config.toml
norm_place = "pre"
positions = "rope"
tie_embeddings = true
init_std_qkv = 0.0323
init_std_up = 0.0462
warmup_steps = 250
seq_len = 256
MLP neurons of a small language model. Each row is named by its layer, matrix (gate and up: input weights) and neuron, and shows model dimensions 112-239. Each number is 128 + 32 x the weight over its row's rms, rounded and kept within 0 to 255. Numbers have three digits each. A neuron's up and down rows have the sign that makes its largest values positive.
After each neuron's rows, "fires after" lists the tokens most often just before its 100 highest values on Wikipedia text that the model never trained on; "fires on" lists the tokens most often at its 100 highest values on Wikipedia text that the model never trained on.

L4.gate689:096110164192114151104093107054120094081109134095095152104124133185094107107109104124105159100115068169158124116079171168062132180178092128098145117083136130049108102109147108097143145078168052167149160071139140119101176158130149155113084122097133088112134144115151141146172141155162138121117144081166085107119119134091144124108183185171184111133153088171150127089131138119080149184176
L4.up689:117171114094124165122124201140115169177119134154088180143215135129099182128093144111113089084113117158099098116092105094106141115142146062166136161087157096091143154159151127162140099119101141156099157064139131095163142171109173072102144097047154145157048071126136140138123108166144162092131151133122125139140168151173118093158099148128070182133147057139133135075122144080139132104093
fires after: " ", " (", "-p", "P"
fires on: "198", "202", "192", "201", "art", "200"

L7.gate105:162119105128108114122180123192109076152122135141103135175173168096170131121066103121169152184138138147113112080120100136094118166124160144141106165111114169094115145109167162058137165170110102172166123153142123158143142108128174132110132166158154119151168118104108144188180124159172103050106132152129152076153144110146165152094098098194146177106144080191118175144154080147138120116095
L7.up105:123105107166084156180123112063134138160075135131164178136149094117147145104157180129096132101124163150166194062103144179118120093111134129100176133154159110189050129146151120110111075104102149142101095083126044157095200129101170095143095102088101134136111140094091140158150068159098139155106094076092128124150089111140163165143169126111150078074121150226168142106114110144142098150156
fires after: " |", ".", ","
fires on: " ", " |", "0"

L7.gate623:147160160149141110163138092161146150148181120105175220141111091173077167155145086077133199159106095144105074104116064103159154130118114120114138135143101133099068094160121125131082099069175117165164149145154111137146048119131162169153144175151146106096099142149107167180166093163097138131143075118137077187148131128134181137126133143110136104113105110114108095100156086093119142099140
L7.up623:103174071145148111130119176099120136169077082128100129090174096110142080105148136126116149163150158112114207100108138129084166141146111153111134123207091132093141097102077124176148150109133092134164163101147106085110137145132052154125113074133111160143155139146124129130107145162203150134120154158105145085101113165136086109101147138116105142107149107128077189101139145157119093151158
fires after: " ", "°", " ("
fires on: "200", "197", "198", "199", " "

L5.gate457:196106073133146141189096110078115128098124112184096107182115110129190139140095114122070152186120127132174167133138130107139078160149178131077109170155091105141104120129091150154122160102116191145145065128086132137093084134166172107128115091158145147086188093071156109138199116148072086125163097126112138146145091160135142073146169142091165079066105158106169113062109112165120131169081
L5.up457:091154108154125185156115088136144136117112149141143137085097131094125194144104134120096163145129131208142125176126120093123113161103117129133119114151153073117165078126076087117159118103162134157151104156104070183135137127099144182089115122058157142077177129089124145153093168160067054193108086138114160102065127110112151119148173099189137116128128097102092071076121055149105108136127
fires after: " |", ")"
fires on: " ", " |", " ("

L5.gate616:132120116148125146097098141087108191097135138103169100219148106095172134116121131088167116126120117126130159167112106147142132160172133075106107111112159100110167153082158143128089155095089148104100130167140143149129115118144120096100160132129168145158138133199188173154115136159126133150120078128133130083151171107137117064154028107181063169127152147102122147101095112105042183180181
L5.up616:165200191142083161171145072125058160146067043130159092141077118149128103114121131101067147111116111155114109114122120131106155146099165150116094175101104091129139124106161153171089188129033101100152138120157134114123100115151187126186119162091146181203074129156083144059133153126102105141137101112094136130110159155158114136152124086116117086151121124171135131135174157141149104159121
fires after: ".\n\n", " Ministry", "\".\n\n"
fires on: "==", " of"

L5.gate164:145178091156145075127136140074133134156138148081149089125099106154182113146152072107103135106158137121125119105172131156137163189185166091133156163154145099156083158132129119128095105131191156097094123076060169107149107174107091137131131208098183121151090132142121147184072067138131132101161161162148155118127135157140114107117118117174146165142162122169242118165086144175110092169087
L5.up164:162116118131144101093110091097108105110155091123095095210110124127094223153141067144102139107148162185150124105117092092160108105087138148093110143149112143132092090157135088078169182152145114173112152169094124157121097127184148108118110183086135133127157144130173119160119074081117136127094170079110108174147147134197160120106113169106110110155135081116119098120169131150165151131108
fires after: " ", " T", " st"
fires on: "200", "201", "202", "e", "ats"

L4.gate458:092131149096159123139139130128109170154134131138081151104128130136139120088143086150113175199018185123129116060097135125103084140098121125090110130111101133128096202137085174125158131140154112179116084121163146096097117138130097133104135167168082201127132110112135105133137121145108186118147116166143151174132106126124087106072123150181047131162127132149139157106150171128189156139097
L4.up458:128093052110162140154092138123099137137108112098150127121134144155123168129113100151124145133109177144070154159159182109144122218144147103176100135112142136134158083192161156209173096168139073110103166185172079088178115128156136092116110091106112147097107134150137046131116162072108192146186135132147121104101165071136116095148105101150165106223139110125152127064084107112187102154130
fires after: " "
fires on: "197", "194", "199", "198", "192"

L5.gate84:134170169124125151125123117182161192123112134155102134141165141160117117127104145132124154150162077103102073089149147154153112062178114166192027122171104088111171170120112145110111096133135110174138129083113060093100050148140153074141113114178123157099125142119115133085211170146115102166173108117132144146100157065160126107089075128112125158135172203206130129163147132066127154108124
L5.up84:136115123096090115094125082142165114166163114107165146171160134158130087158173152103106089203118142172142114086085128206105105081148139120135148042187115203038143149099114113158134149109135095128159163157101132066114165124161122120108126113133114195117159143204083132158097116097163111136107119132151109133141139204105144071140108104189171117140115095106096193135087142118185142126181
fires after: ".\n\n", "\n\n", " (", " "
fires on: "==", "-", "199", "==="

L8.gate100:097128141145155126186122175193099155108103101134089036129125116175175165156094099108168142084088114091102106180168135154093138120129161125133113133120078144173171124183164138172141119171103081106124170145139162129111116071149122170151171128162089090120083147132139130093160140112232070132118099111132165134102145141141154098096117114155108136134122173151159131137066082135061115070127
L8.up100:139139143115179087114064118133162111144129105116129136116134062169131151134079114127158127146119075155130114146166165094118156235116171076173106147130099157135078091197150094108149130146064098086146126147121053106172117059181165122141192125107098146068126185140104146111134165085102108167154171162059146123108148138109127148082191083167085121122127145114107135124137131165123058194101
fires after: "|", " |"
fires on: " ", " —", "w", " hold"

L7.gate53:145139122097143115188109076124086177131111158105077107158142114109091068127179158129136135098061135168203164106143169101166109087142176055123087181126098129109136122146114199144121119110171131098144143136126190132113132144145124119046133169105140174150116147177050198130147152082122180105160159186126062141099163104099113101172158195102067152107136150131129099104159151115103151085056
L7.up53:074164099170137142105139112178130164155160055148130139115111070121129115106101138124153155095123196194138089113159150175126089082143158088156112095095095137113144104112093154136118148131139136100166124159131169112140091191082111137161105108148081134118114112108107209124159175155135086196078075119187085141152113130128069143061121173173126148104160154141117149147169126145148120157146
fires after: " |", "|", "-", ").", ":", " to"
fires on: " \"", " “", " "

L8.gate191:092105097115175137127114107173109175133107158100098140140190104131160134133145108058094134115116168103115168161131118086131134122104115175102098184152144197133089121133121086136104208167112086157137134171095127095116083104138132213170091157155146111108149089164120129131089061058162109117148211169082121108141170179062138121092096081134088128141113162163121122108129141106127088084156
L8.up191:092120109097165136130125142147044104160129137156135101113065111152084171133146091116125178105117097129181127132134158122106143141138124149107149124151144156146143110172064130096120163191118126067147131229153144150133101162155143119184148113150132115117119145137185181147110171143130111128131135129117093068088113117063106159141168142134143128142148144095107148135157130147098089162135
fires after: " |"
fires on: " ", " −", " +", ","

L4.gate73:058177075129112096154096159083087135121125126144086117188183070174124146104166150064112065143116146148174111163133154132133175132114143152135126082105133120137101153123140148120095193125122152064109169156122072179068143122136120126112142139152110123012114134130155139094162131088117107134154121113059133105128172135179144122146096147117129114081174128085104096138157123078122096178123
L4.up73:172168120141128166128137091118145102137177165119191146138097155150163172140065205094113164101092149086087141095133115099156136137130069182108142169110161050119128157117097111135165143086121138136092191156076176111083149129134075134115155149145090127153182140094152115127098060134148131124083095131092098106123111163184134136165130100163109151181104117084091146089076115047111154109082
fires after: " |", " m", " in", " /", ":", " metres"
fires on: " ", " (", " |", ",", "á"

L5.gate233:173147104127099170079143092148054079154134148137092140209111078148137091138121187134175112179155163134092164164170141141101175138168075145083100086052126113135105092159105134136127139135168115203121127077091152107087096118109148102108124132117089138147084155167155139189158167148179119150142149099153188137124128120143132118156069193167135152129152160115124136144141069130151096102090
L5.up233:188178186217123112131132176152108118056160037140143190115162142212101105205152125113136158155171126168062109143150135120104200068094175173121127126141164112127110095121096100115121152124177142150126176106172166074080127170074082126132094106118157105154063131166134147084129121112125128097131171122123161137119105166104027159148109173140154157134130117115138151079110128104134149170089
fires after: ".\n\n", " the", "\n\n", " |\n\n"
fires on: "==", "th"

L5.gate124:145116128131092103159136115077167097175082150114147107213139070122128086113124150086162106168086118114193116141145156092137166076073111149091120159115117142149124201119103129106104166164088157153094137218117181142115105114120122125153210160145115140100175168131060147139130203138146126155099131162092139161138139160126174136159111182080131153074121047129137122101089071117101089095095
L5.up124:161080133123162116144121105136133153143126057106142151185162070171146158063115148126145154093112153143155077135115127181072149150130099093118171152127083192096176133154136097125101095103131126118074080096149142137186155154094053114208144104183141139085149131118171126185197137141132112192118144113046146106084129138138134130109144166110129122121201097177096119105088184100138112151207
fires after: " |", ":", " /", " ISBN"
fires on: " ", " at"

L8.gate591:120126151217113094149085120095140112103121130156158113120117142138221083105083127095132097154094133096112118139141101144120130143137117174142089145125140121115110161076135104126108165121081147148154069113097117124126160094173154219171091169182168107098132157056156140163105121085110110061095067160069124074156134141150082174098111105153135099121118116162178080125102097123154086151109
L8.up591:159152138114076137089145146185088171195093121139197147131132121155163077137141126085105134104099093094100114117147083124133167100085059109120130125173169096161121086108113119077061157133072172122148159116166149114164112103130155116111128134104127117110144126157074148102153107108131079117109077080125113143158200089169141134167168092123089139155106116171041111126128090126099105124151
fires after: " |", ":"
fires on: " ", " |"

L8.gate86:109065093156158135133093089104091141177172126133147142217126120125102182119114109171107130153078170169114108141174072132062143124142135093149154196113142173107159121127095112146113147131145076099066131142160135077089112130161091144103110066130148139117125123148139148098075098105161090148126134087137099163137186099086137145082167186124124088108155132130124152115108157162116135114086
L8.up86:124103083088067114113148102105106128141110162169176165097170107117141140140129131084137180174050067138113136150151142142100111108122105140080152101168130144128135081166130111090129128050131081138077089134108113088140105165097137146130146116102131157102181084153142085111142145137144092174077067132195000139131078098134091128108160150104140166096149164140111131109156125148199088096040
fires after: " |", " ", "|", "-", ";", "7"
fires on: " ", "0", ".", "200", "–"

L5.gate64:133160098103103104138102118123109142152111111191147162193132156168119079107126106103119121140103131103117104105067144138087126209212191136119040089117153031120182057162148120087100132080116066116131110157190140129137086141173133160235092131139158188145096141207115105163145156150116153141105141106105142133068148136120143117114125150148168138122159176100145173156119130148103096156158
L5.up64:169107119131128202138118169084153189100135117123151151135108146146132071173152192195082122164100199110101079100102091089153110105124154158116129122114133091093115089177116146100143177098030157136161095147193118130150172110095162152111123118146070138162150114173166141118163120114151144137113083070138165080100106151148114160110155155146143149071161139122123147124184082076074062110105
fires after: ".\n\n", "\n\n"
fires on: "==", "ou", "|"

L5.gate430:188174121150110063132115081145167079122171120103078136147139047117153141092140155121130102129143122086207074085081137110166099070160098128132122116117127098113163082122112130068180108054099133159156186153125154136193146118120154184142119074124114183109124095112163111106104146142101120076194124133100126110164171159081127106128120184169162151115109084117114187088092115090137079138108
L5.up430:094158102178147126135111162150045126158115113092154097172194098160102177156112105078145128151122123129163115126144142110107134074147112062109154141128116113103100111168155145120153103110098122077100184147182128078135123119149142136118169164197145115139138129129150148185130124106110128059131132121152135083036144142082165115114156102116093094075192123139125106059113121034105138117196
fires after: " |"
fires on: " "

L4.gate196:097097156065116143111120117118127212144069112098098147162208161174165141148125121088153086115137098086136105071095049120071086058104103142155195129106201140070129114138129147125105148157176098032129101084129177085140113134171139116133108137156140130104117150158098125111176122126176174121163098120147131148127202147171125134119190129142110096130174130111115121091123112158085107132089
L4.up196:102178175156214090136142091123096194130104149174174144158134168179136101103114078089127116123119132144131147145031118086073163180166165089159094186091098046111140091165135131163202150117129124176148097158119117118114104134174132178096175134127124169117063085146205125111171136089157141108146127091141064179151153098153120131103122192148147205135122147160131116143124120134220146111140
fires after: " "
fires on: "201", "202", "200", "199"